Weights of a small transformer language model: rotary positions, capped logits.
MLP neurons of a small language model. Each row is named by its layer, matrix (down: output weights) and neuron, and shows model dimensions 0-127. Each number is 500 + 25 x the weight over its row's rms, rounded and kept within 0 to 999. Numbers have three digits each.
A block is one neuron, or neurons of one layer that tend to fire together. After each block is what it responds to, as a language model described it from the Wikipedia text at the highest values.

L2.down773:502513483528518522521520495497508507501489469478506560520521480477513447513560498551492466497487457500488513510515518480544530503453451513519493439489484512489456520511534484522509468482502515482443483468504521551520487464469468520500511526489477512548436474535503535506508460474521528491503480509508482509474505546511475499505472453484511460497507511495448492529564479506528517502495
Name-ending word pieces. Final subword pieces that complete a multi-token name, mostly surnames and places in tables and lists (Suzuk-i, Chip-man, Tok-yo), occasionally ordinary words (soft-ware, education).

L5.down73:504518481513484516476499501501469487505486468534519516490495483492505509510487535485489505504507497511452519495470492506493516550525505506478529462502482472561520499492483524483514466487534528493483496504474501456533483498471524492517476491512499491558505509526495509488469548500542521507508515500460514485506523499507482492467507492505481487514478470507502513481488525520511418521490
L5.down114:510499553493499477492528515482512496541492518501465481545479460477510517471460509497522503519506523476469486487520516472523493453484495501468545515513492531487521519459523521505522510523501525491476517502481529531524477522468511506493502540478471543494491492511435507494502501498485463474451520549487518518484521489493505493475552483451550487491510483494526479491439533498501517470452
L5.down249:495533529495475521505504530491541526475460486508490499537465485509504500465498490518497501516507504501475484501454496497466493544511528478487494501516469518542484528467561535500514527504468516472502531485510466481472469499486461535487506541495498523482498525468541470493509509509497504516465503539478485526546526483501497500475521534519530459500468485487519498472492490506549520512538
L5.down261:512529495469518444495482513498505510546513533519508536490494525496475493530516525503527457477533482442524467519488504474533500496464497492483480485489494511499506541470528457471493508479469510513509487521523495498531496507514496498473452503493454516479481475540519504482507520473475552510486487484469462553484483482464473444517519553487473482513516477529494507514514482473481472472500
L5.down575:507490482527505525464513495483528487489509480521550567516481479521487464507497535451520519510486530489518484490516488508456500489553514476501510481479458534505489500473476542509508503497516491475502533535480516473491520546473513510462494537529475542512514533495472511526522517552531532508495470476474455535490543506462514477468479523502505509446498477481515491499520456517517480472564
L5.down582:540527499480506461475453522546507478510485517488512493480486485491507503445493506507496468502512511454526506484551481493499502476546476460538493512488481543484527491495461500497511541484480483501488523497496489479517499537554510516486443469485467491506510515491483495474513474529532558486483487547455519504524534475489479470478510519538532444491538471462530519485508510489483493471486
L5.down638:484529441499490460498483486499494530507532499521512535500552501499506507511486527458512471511484492448479489528474487495522550489515499464489501477514483525507488549506511504468513531477508488508481471469489494504523479521497469479507505533502471476519532510499448478505494561526515521457490463489476477501520508464423495536539503507478515468506481453533535494486541486471488452504518
L5.down970:498477516522475503445457504540537539531526567472519480526541565468474516500478479506509505540487504508486516521501498527524498497459486517510505474487515518485499514498458485483516524509521509555513501496476528483510476494509472484506465529503452569501455487527511541508519522486478448443473498502477473510497497493444466469470480510520515473521508510495436520495487499490484495508535
Word rime after onset. Second piece of a word split after an initial consonant or cluster (Gl, dr, bl, cl, Str), e.g. Gl-ory, dr-ummer, bl-ock, often in names and tables.

L5.down225:508508494521507463496510509525512523522494504484515513525501482446484476488533502485503484530502487504485499513538468507479463498488509481533480470513500504447483505476488505505491530483483516460505503435484540481507507539501488515459511471502506484477523536467470508491510500454466496500476511589484512521510486530491505533501547517521529470489453506527547545534554476526538498458521
L5.down294:500469492531477494476482489508483505492467495486511506490503546473511468493513462532499522499451485495541481467515487500495526496527516459510467508506536537488537489475477497480518494518508515497482495501490495543521510500470511524496537550528501478499499536518453537487557509518469544497452564549514490534508474483466510478525542481486564510522515497509521510491512492515456500476480
L5.down508:540518458539518441499488511517500557504477511481492495506509502489501511538510529539486474515510485523500437496467525514521486482498457475523490459493521503500500526503515487450501493541526527484477475523504481508541473516517458447477499495513499483511457495493490474493548493445504555499495475505520493522480504470486529498505520479496498508515491549540512505461482547504521508499482
L5.down596:532548483494537445503499507500526527470495510483534508552523487518512505526530557518510462478460470473519480511514480497516522461503502442487519462482561498498481532482496513507509458528519503496505453471441520536456498496503484486466513537474483497502495498543483498552505511482512534490511476529496501582493476476418498489503479522525505496498505472485476498481513485453537510517548
L5.down659:515495490497525492493516500524469535520480487511519492516522464457513494484499490507561487520523463476508468539514511522452551486511481507487498509495536542493498517481550498532532497535504508458524505464489497538503471523537473530483480490493539516529489510535508528454570461508498499478465491468493488551503494505457469471551506476528525494526479527460507525495525457457539482463553
L5.down713:521519480517506522529476524495461451479512522463488484480503467495502540525470517497479511463511472488505480498542490514474501496505519470510535481479504463506481511486503458509487486502518530513470542498517504537547475507522546562454515505490544476513451521470471507528512505464516490496483504472509509530512483480453503506468523539517515476540467491478504523444488507478514485489492
L5.down779:513524473519463453474517542506517471476492505506494510483518449493493474501570510531520519499501486509547477512499470492490467514491524481496482477510510509490515519489504479501474534513488522483473493498522523496519473548500465482474509509486472506485515508514471498516522492487518471511497457555446520541513498496461491492497541502513537489536495477489520494528518453495505501460495
L5.down811:504496504531483438487504482538483495501434497504482507526481507513512457483506530577542477523505500453501517502511481500497488518504488497545501517523492521469464508459536486497529544509522499471489491484487477499524499508466464494529507481495510501487466533486511490505546515505541501481502480506470476546480515515472504471514525485519521454521481504511530500503501467471497480464516
Mid-word name pieces. Later subword pieces inside multi-token words, mostly foreign proper names and surnames in tables or lists, e.g. Husey-n, Noordwij-k, Shwart-z.

L2.down396:516431455512511455499497485491509490522542523466510481537526495532467487477503485462476524542482543518521491469501471527525456528465473441510496549526514462541502478501501498454500487511525506516525476548470531494473541514487516474491475469491520525515558478459508501525490494497451507511491464488520492508502478457533462493520492520433471484517489503558509490520534504513483507511496
Second-letter word fragments. Short one-letter pieces, mostly o, z or i, right after a word's first letter, often in names and list entries: Wh-o, R-z-ayev, N-o, h-i-atus.

L5.down45:515500519457457465525497520462503504496462549538554508545520524538469485521479516481477450497507494468509491506503511478471484481501506466492488494494498516515503515482530469499511517534500480520498486505488512542472478500513460527520502523493465525473473522499469484498507524480503522502470518498477464509464446532458490492471496517568517505543469511457542507442480479498499498501470
L5.down520:534499507484571526532504481475489499511527464450506516491544507431523505503513495453488471496493529497540526504513548465527516495492482507468468502486512487487492482525493523501484448473518510533520520484527492506516500520499532540491467536514467510535490446460543498528509510505487515499503537463522527467482498523504464497477483483511498500507504515470446501507496556505479520530540
L5.down531:459471502461471513504489493478497474509549483539506532480506491504561484515510490532462486502470495520508545464515528479524496457524495526511456461472532493485510515524564560448524508511530489504501510461500518519496517497522519503484501505498516531523509467483544468536458481498504496510500547490541459472471488457501462492492490463544491538489497511447509470480504492508532524495498
L5.down642:484479481481509452494511501484548503536480464515469487501470479499518497505481501486488516480488486525517504466478529490534481491499553490466502511473510525479523511509503485499470484495488540523513505467506461507492428470485485476453510528528503488431508475498502503521487513500541510477489484495449519532495544537546536558481489498518463510500518504536507465468521496509474528509562
L5.down733:560500478495534446522459499491503532519486501508481501513494447460477469501485485497505541509520513489504473468523517445463464460524484478473496505469525476511505540474448500561525442525567528452514502466494510506484517494485505498477452493504491507474487490565493512471539530513499541522482512504518481531508505517417517508539513537529532464503510508505503505491480511493507516489460
L5.down746:545512533454503530459490530476498507501515499553486480510522462513477473498505528434503508411479559525494484448515508500478509511514469471496478453512546500495470527487520492481501551516509480480506465486490518503457519482472484484469514542515463531464517502487557518495551472509528516494506504527518499512469517480514500492503522471484499496512493449520522527510512542479521508502495
L5.down815:453503459480504507515503507529516466513495517497445546451518505515507506529498508498546507476520455498522503490544555543518521520504495468442486536497514542446504535476538513555468542519499525504482488439530463539540477507525487486469486514510531504483445502518474500524509469496513521475472471521490503518540515471451494506523526521508516459490464494492489536488480550488526471503535
L5.down894:489510469463500487499511512513477509524519478525476548473500515486527515556519459525488521453489495467511477488520454508532463520474547530465484508474501500517536526479477533489473530523516507509513498497524519508544474533470501522486513511523484528525532531514485481506530533520495474510492513494461497499450538499498501487520473533492491482519481508479485498467515522528459511456499
Second piece after initial H. Second fragment of a word split after a short opening piece, mostly h or H, e.g. H-on-ours, h-or-ror, Bosnia-H-er-zegovina, h-ob-bits.

L5.down103:506496554490526522509482494475509486471462491498488467484535493467474515541509494503485517513563501546492459490473507568478476517522508569493527508474477488511476491487509490541487496502481473515490491481546512507512475461496474487523495524504474487527471518472508514503449480544494516473501499505536523495548457535493505513467470533515481485533493506483507530504499517458530522489503
L5.down340:475480528470534461531495518527518535487525512477480506520518499502542540502505494484496482489470541513539471492517539515502545482535475508521475540512496526485500504518519505512513491512513569485466436495491494548536535457482537501501476482495478524515506504492448467496496483513502533453467466481463498521514502489457491507496467495520520490526474521464504516482491542519500489523495
L5.down407:472485502488492479541502455558501533483489511497477511490477510505489523468552512444502460464502508464497533496514494507478487509487500542480486518477522508493494484533492504516494542515522500511529523501489509481481506531510480508551510509535533521496491460517459497485539481515491496493472499505513498481489487527519467471479525503469501499478523476502508509504508506477464519526507
L5.down411:545481539524494523469491522450505500514479486493523459554495505511548497487483439493507461500511515525519491470462524513476484468487477501546500498527499477506503472520515453446544491533508488433519557506470492497464482486533478509498482521484513509507503491515555490488496487512449516508481516511478466504510492490534511485488490497494503491520542478463462493497498524481510506502525
L5.down463:512513464487519483502493500533517507522517504499488482477498469482516489506506528511473479492466507525524484477500444498529501513495481502496488452482539467503498503481485487489486520487475470499479492483483519493503514414479484494521532498497531533549528476505455518516461509561453451473514547524479488529481519524463511507492486498517466501532569503488519530510457552516489515522480
L5.down644:517523464484517526538550473467471471523529486487518543492482536477484499485514481473520451529515487519481491527499496541525528517501528477489497433499535494492502520513538538522496547472486456518495496506523489464519517494482476493546548489509514505500473489510484485507459504520475466479479511535486511482495476479468515489438494470535454471457512459505512441500510520483491491521478
L5.down794:501491476480507516543516503502437448518496496542487529496462477519508490462483465488503491509516507509465519503487533488470534527500450478486470463509498500508511522476518538512549527475555465495518477503468492500521497503500464478537464501508501494492508458490523474510506438530502490517498474523487470532473524481466508546504492494476509550452506461441477485480506514500526512519477
L5.down966:527544507529531515492506491514526500489471462494501485463527464469466497474512507509513542544523468529474525446538470478520525517528449484531481501478508490507494449509487527471497472488497482517489531544496524472527507501485543518525502502471549471532528480470518505501523502468512531525497428514481513506480525473514489486501501513486493485505499510512462501492460482533506492533504
Predicate verbs after subjects. Copula and auxiliary verbs (was, is, were) right after a subject pronoun or noun in biographies and census text, plus sentence-opening In before a date.

L2.down287:463543454526486472461543517455464537552528494537482497515489517497521483499466504492501513466482509513527500471480492513534477512471515504504461474522503512495488512417484497470505526466563478491522514477528474470523472491508499511492472482474514492485558503494537501546489520483530461492540503513515485545507490487477492507463478493512517514504490528471535526467490475495486492506536
Word-completing fragments. Fires on the second piece of a split word once its start makes the ending predictable, e.g. boyf-riend, Prom-oted, log-istics, psych-ot-ic; weaker on words like made, was.

L4.down18:494473480492510486499453513481487506487520481528529504513488503490503487522478498470482516496499490440511466471527513564486460489512534484489484494478495487560523528479463498514494524520479513489487537463519475464491513509456509480496475499482468490482477512505538511530476526476539504529496480470475479505535512507488551496466503458507498500494542497549525533476532496508514521529527
L4.down120:530509518530450530461519515501514521539479517526474493527486498471573527503495517500481497473453508520488453532494538472464529487501520524447454499467496508475502520485510476525501497540539519478507531539468493486474512496505461502471524473531496479507514501476467499531504461491485458566520527506523515497505501536559493489488491498502535490523483518504518473511481489497506536511513
L4.down187:537501456537487488522479528545532477495484489503493492473466462518472482512471458497500477491523504475466471528444517525482494532480509487494504503535457462507513481477524496478487464472562487452475484515504532493499466506507494495515494481473503499507465499490494501485518492490533493500499525519490523509487535459524478507473543514500520455514501496475522496475552529538488492504534
L4.down207:509455466470495484572507488450524514509515517471487488517454486486514462541520507532492578486491501502478452463513534481519430501478528519548480518498510492516514545468481501484481502517506503431514543500518456517530498520564511462490516473487493537489537498532429488489516471508455470535503517538498514512497479476489488522525529506528485518499490465532498508491514501542519489485494
L4.down285:506510503496524539477526479490469515543492481498513482529505518497504510499498508477550474474502526555475503497513489529518517522486515503464457503506496500522483504516510481497508513482513524444508440540483529489472504524510498540509516473529495517491473465482528500498513515451496519534495476526477476453497490512497505506456460490462535478465497496524495461546526546467473495474538
L4.down357:495466500507489514502523509501472536514548500485486480508521492487574538567517499520494524490472511506479491476507523470540468481462487526446474511488501534507488517519533473526487547487536499489450481488472528513498487502508513507540506477452476462524507479492497474498473490488489488502513481504471487507524491481533538539529504508498525505506516453528484472500502495455510517505499
L4.down672:482489494463472499560466451530530501492476505510499509492501458547531507525484461503489533541542510523532504525487531487490484489515498479485501539504497470484577501511496475491482471506523535506546466507530505534520525515518472498495451479513487497487419513527520506514503503537474504476451449508491500490512496509473490472483509472503530493499527518452518493495471520468526473525447
L4.down971:523514495486496523527499458491490536539531535490505501499509506471491504499508468501506485525542510505485485449550492484505494496485488498472478475488500475538480502489457460520515497494507549479481482503493493468474528469497567481520511514521480469485502477482537523560508505497488475567491518486500502477502519479469508519495476475484500504475476486525500490548494518502473497538484
Fragment after capital initial. Second word-piece of a word tokenized as a lone capital letter plus fragment, mostly proper names, e.g. W-a-it, B-ag-hdad, W-y-oming, M-al-colm.

L4.down276:477540503481456465493487510531487476496517493476492481511505484493509522496501527504521508502517475477507490507503491542529449502490471476506500520502526445489505499478473491514468490506506522508495498465535497543539480505480554483496493528467521507484477536498506509467532548505490512491473527528535454501471486500494471527508504486509474495534515502499520472462483508489521491483504
L4.down341:467531502533495494493513506484493476481520488452506479490435498526477505535538439496507503478483479521451489503542498516513462519477508525529512515538516501525508492531507510518509483492459522496484524474504555534535525530504455512540503520497506479538491523523481488457461491514507508502472476502492519525492552528516445527500460506500511501537522482492469496550529532508474506510512
L4.down419:467514475478508478494478550510521482478513506482517471479513509516509461485495521484477505448463554491490482538541549504526487486467531502500512488497539477489508486568487496504498495490486538530456502492490479459494530478516512474477530527486503520524505510496543469487527456470553509504492466478511492495471472455504514502488482458514457539533503490551516517472499508521454528500482
L4.down632:498539518500496493490452469464497528505513523440493494481498467486495486531526454467518496471483482482520493476498533535516478510476494477482497469493507523481454495465504487508497444502507511505489471459479512528532488488468514524517533453522496534470491534468526529480476464541486489512511491484498457514449548465493465483508553502533485545490494504517480499487507537523509532492463
L4.down815:520477496492468516493467479459516494471508500452511482528503451491496476495503492501520508508522468480528517504508513500510483456464523495547478505543470501549494527516502469500521431516506502514531515495476496491465492486510494493523510471501495527494526481506521497501507467528493515488502537470512453507488507517498443487533545517480473502568520500551480517511500503512480528458481
L4.down894:549538500510492503461506497534498556482465487468497494475457507492484535565481481516543496534496494526464462466502504538484468488464506484490476547504478479489508508498518512504497536543505490498482510502477495510526513509497492515505459516498486506532522513461495496479507477520500476490472503490520523544488537532490504525520500461534494442464473540482458507521509529469525543516520
L4.down950:441581501497475478490473551495525459479530517479496493507504468529501478509496454478528539470521505515521495548502530522472485495458501469514509497460460506491517493488497501576501499480480511508495489491486470490505518514496512456510526478488468448499521537508441506516487497561465509506483488523499491498476479509508535465497448489496494508508503472517511526447546552481501453506496
L4.down961:503507495498479495524536495491503501532482508501475531517474506506501486527538485500479523482515517460543499470522449481500503508566513497540512485495510491506472481466499493512466542503481568517505520495483513486550518491430503499512483493525498477540524522496467508479503538512505530511538516562515529511470552500483467486474488456475518464514453461492473480522478501502482514518513
Mid-word fragment after onset. Middle word-piece fragments right after a short initial consonant piece, mostly in names and lists or tables, such as Gw-yn, paw-n, g-od, B-eck.

L4.down55:492561487498540454477523543527492533508508521473476518513521519509493503506510485499508488535507499492511504503480497457513481480485490494485489500525522505508483560498553482461544505529515520481517467526513485484485501465529468496479491487518452519438496515573492442487516508497502509472482468508479485557518473485462552472489474522511455517483484476502521548515526492497471499518493
L4.down162:499482477513454496512483508551486460508546516470462479499495497521501496521477538515541516554458477555484486529479482492555497493485518475499534589506482517449519525530499511556492516490475475472498457520534435496489509447519472492497518506507489476497481534528470470496511484486524545486473488495496513506505499529506562530480463493503528496514486540518484514509507477494453495520458
L4.down270:511484539502476549494509464535525514499522493542523511458494539454497488514437494456515540501490486508526511471463532504461521501487515519479528477507499494500491524465464521510492498508532465508489517457472512505483502459494487455488500515475470487498498509484468485493497505489498453544478502495504435475501533485474561518522484524499486484519500562499521518531506490517496529478493
L4.down303:493498493504480500461526495492503481520470541483482521487507483479520518508521479510492491496513488501486541506536471487506522536527488500515475541477480484535502455515514496508499533524497554473485472532495518483550455505451494518529504520497512506507505543489522471500500555477472503480495491484477513507476523552527505485506505495491538504473479513489496505503491464482486459518509
L4.down337:506453537551538534500504498475510514514484485529510523518523531494482484503505517536536512492492509539514556482471525481492554518461468520461480532477454512549520484480482518490471486532522502521545521530470535474529486520471434466465497512482523493475526435538503481462545478476473542522523504517482465466511498494480469532486523497519535550459515497495474492464489506487483502511514
L4.down682:509542480487527489492510512503453536509530509506461495502522516518493526460504494523527499520518517507517486525497472481519532445497487512518478523521517494498530543494521506451499511476500488474481499520509497533485499477533483469448468492517472526469498514519555465474532487462505497508500484538477502542538526481408543477493512506491455533487488503514498521508511537486485473522487
L4.down689:512506471519520513491508502492530528536535536528545515516503569508492477477491496503528460514518474491478494503505462505532459462513484484499505487486509510470508485526492486480564511476522422520510539519502506481501482501496463500526468505501520489490525495548473516532444519511475507446466535499506451499502486491531510468484499500489497506479506499503508477523542527477521459509505
L4.down778:534517476500515479520509514556510533450463507482500516445493527526482500501517464469499454484529466510479551511505536490463520487529497558527520520490499533437468491505498477483484493506500549514456540475486472465523491482467499476520511477497515523507487460551545506505498517533526492512517538506499498504437476485472535474502524481524437524462532488479457491482509474473481488519466
Templated statistical text. Predictable next tokens in formulaic census prose, numeric tables and infobox lists: The after age sentences, pipes after vote counts, Postcode's colon.

L4.down224:485547505475504488438485513494498500478450534506500503527504509508455503492489510519510542525486524504477494493456494512535504491500515469484501497501522506482540536517483490488561483523524503478508437527476481505504488499528485500461489479486535537481528547498474527470509500474485537489488448479501507595521497486484534487509504479483487473497473496507505570472515472511468501532462
L4.down293:515546482493482484509503526510464488492461545506467510449513508533480530527540532476482493488511527491517486518549515517540468533521458543494491511547532474491497492503550525508488506519503508494464472525517511508492528506481503505507505474489513524561504513491530521498478471498539471516501475508511528467525487400477534474507513480501510555501484440516527541533550449490490474494496
L4.down472:497518511504483457487508477480497490474476485464468520490503519512495503493506471520508465498461506500526479496504519495509527530497532488489476527487491530471495494491493516503525483492468512529475486486497469512519542488483486553515479510455471458466524530499485514545510540530495510488494502523431535500497497534514521525477505473522479514518487452481501500500500482517471518458509
L4.down574:487489483450476528496479520501515497522533514525542511496547488515533464514497499462496534510513513471517495485466513514522496485476509512478539479475502492469476493483516472547501485489480476489471520496535542516558514518446511473545485524507469475510499515492509496506512475544495476527506466484506480540515511495513478496560525483504479507536511440505525518488464466542500492519505
L4.down635:496479498497518512508487527531514524500518489528458481484497468506451480487501493551516544496476514460493482500501548535460480486485478521549456542498527528506518535525482512481476555488542518485453537489531489514471532500491473481514547508464563533539504551481466505512491492476489477473487532492526537433512528505515500488578521515529487505496504495480541505510528534492474499484502
L4.down685:516502487522533563512536514478519517484541505507506483486528510485524498508560460478552508481470462479533461494527537414501541482544462496519467461469485509528481503479503480479486540521483532497512510510486505481462488537483501506495509528466456499495511545514487481471491468492545510483476495468518494500528453471476541488492510516513455479492499503471507499518500469489495496495478
L4.down934:492485511504503498508512484516547447478561512493544508496473521520465521507493511501495551567482517474451554519494472521531531524505479477501530541499533502522480482498460496548494496527512538468468477449484464535508455439496514479484480512544539520507523498522484466468489506523489491509513510533492512510518499506496513500489526512511495498511478534466525546500491453488489487480497
L4.down951:512515498454498478501529530493479538501450540472488513537518509506465542491500488485516510538487524475473504479512521482522495494528492488527516538543543505473503549475502545499527503544542497446515470525505500505501486485521490485489499476489483532490500505490480487460519490450503504501501473489473481553535515492484521457512494511491438528485466513505524513517513476513482526514506
Post-copula modifiers. Adverbs, determiners and adjectives right after "was/is/were/are", such as was also, were both, was an American, was first, remarkably.

L2.down569:513491506495525451482463528487508509507527515476509496470509472525490537523505511516549500465529498496515486512522475536461522497479451513488514533487524539496476469511487502467495489454512504484502512503468516506523539459531486492549490555514512500480475501482479527491511453466513486522519474504476498556498506482503483465461498529477493504491510467469477553468516481485499485551510
Word-final suffix pieces. Final subword pieces that complete a word split across tokens, such as -ies in repositories, -ey in attorney and survey, -ia, -ure.

L5.down15:458526515475474504489487484573488481469468526520572514516473504526498497524515551558475491477500473545556556495506502485484518503538489466491460508485499489481504467519515515494496505498522497493464538518476483533527482518479511505490455500486514458507492483475529496505471476480498537501484505537491541467507504504538507506461518525509471483515484496534512539448502462554500484519488
L5.down128:490527524516491503467517539476510485480493491483570512506486528522510509455483528525527486469519533505500508498553532497496514528513498446505489499520490462534480496496496525462523510504532513497473501525528569474464499496503491535508498508451513482524517485527500525511501481482461519553502520452495532509494497496491474462485510555489454538503483484514499494475468493511477462514480
L5.down216:518504514485511480505466480520511451530501539523552516518496498446495457539500466473438526486537507535502531484484517478490503489457507505519490488485507495551480471492508494534485530500501507483497513468558513528494481468510518528466437509503533518517477507453500511519521468519468533469507511484530511444493497496526520505524460531500469484504490505506533537469491548511527542504501
L5.down289:479493521501504545547515493517479493546525502513468495520524471443498505492467525509496521533492486503514471519500558517505500476473549486476488502482496545451504511508483494509495498478502458533547499491485492503493475422490499482535511504548483505493503457541482480462511517500492536499521485505479527531483480499473478501504490508538455487502483512467493470512476509534527520502487
L5.down485:503464533531520503522508539501512484468491482456547491486470507515483489486537463464477536537484505514483488540489512460500529483537480466519507506504492499521557489477502495520507527531472513477500455524497473538500482503489526507488477479519515486561532515487485547445539511497505513462504509501518555530528509481529471476495518512496486435541480471513497500529463516501502517500488
L5.down525:524512525500491499510515478465511513495515481463543509467515512498511478496513452480481530529502508488507487487453534533475464523494528544503463469511489516504499523475496494534506515483477499543467520454478500518529539518479522499504468501504485492522548475518514508470498525538452501525539483491511446507469501507515508493540520525496469509474536483482493505516530495497516496481531
L5.down641:529520460498496516495493468484511506523511496496499460469512508479484519509465452531486507493496504506485504528452462508527522521501487509457466481518528490506491482509468500515510515522561542488535494519491480489498516490507504500557484494518499485542516489474504482512525515556490547492532507523507497492466472561531456508493516453526485479486518490453529499449514496492502509453494
L5.down658:510499517528542502487485499522528480502506507478517519480511556526523485483535488455482486488432513511569471514475470525524531526475492528498524512459467471498485512504527526542535484531477497502447484465507499517532480500487497465473489475528531514485479505519474545509453502517503489498467520501498486485514450450539541468517493477487496547475458500510519480500479468520519537514513
Census and measurement statistics. Connecting words, units and leading digits inside formulaic numeric statistics, mostly census and geography text, e.g. "individuals, and 2.0%", "253 at the", "377 m".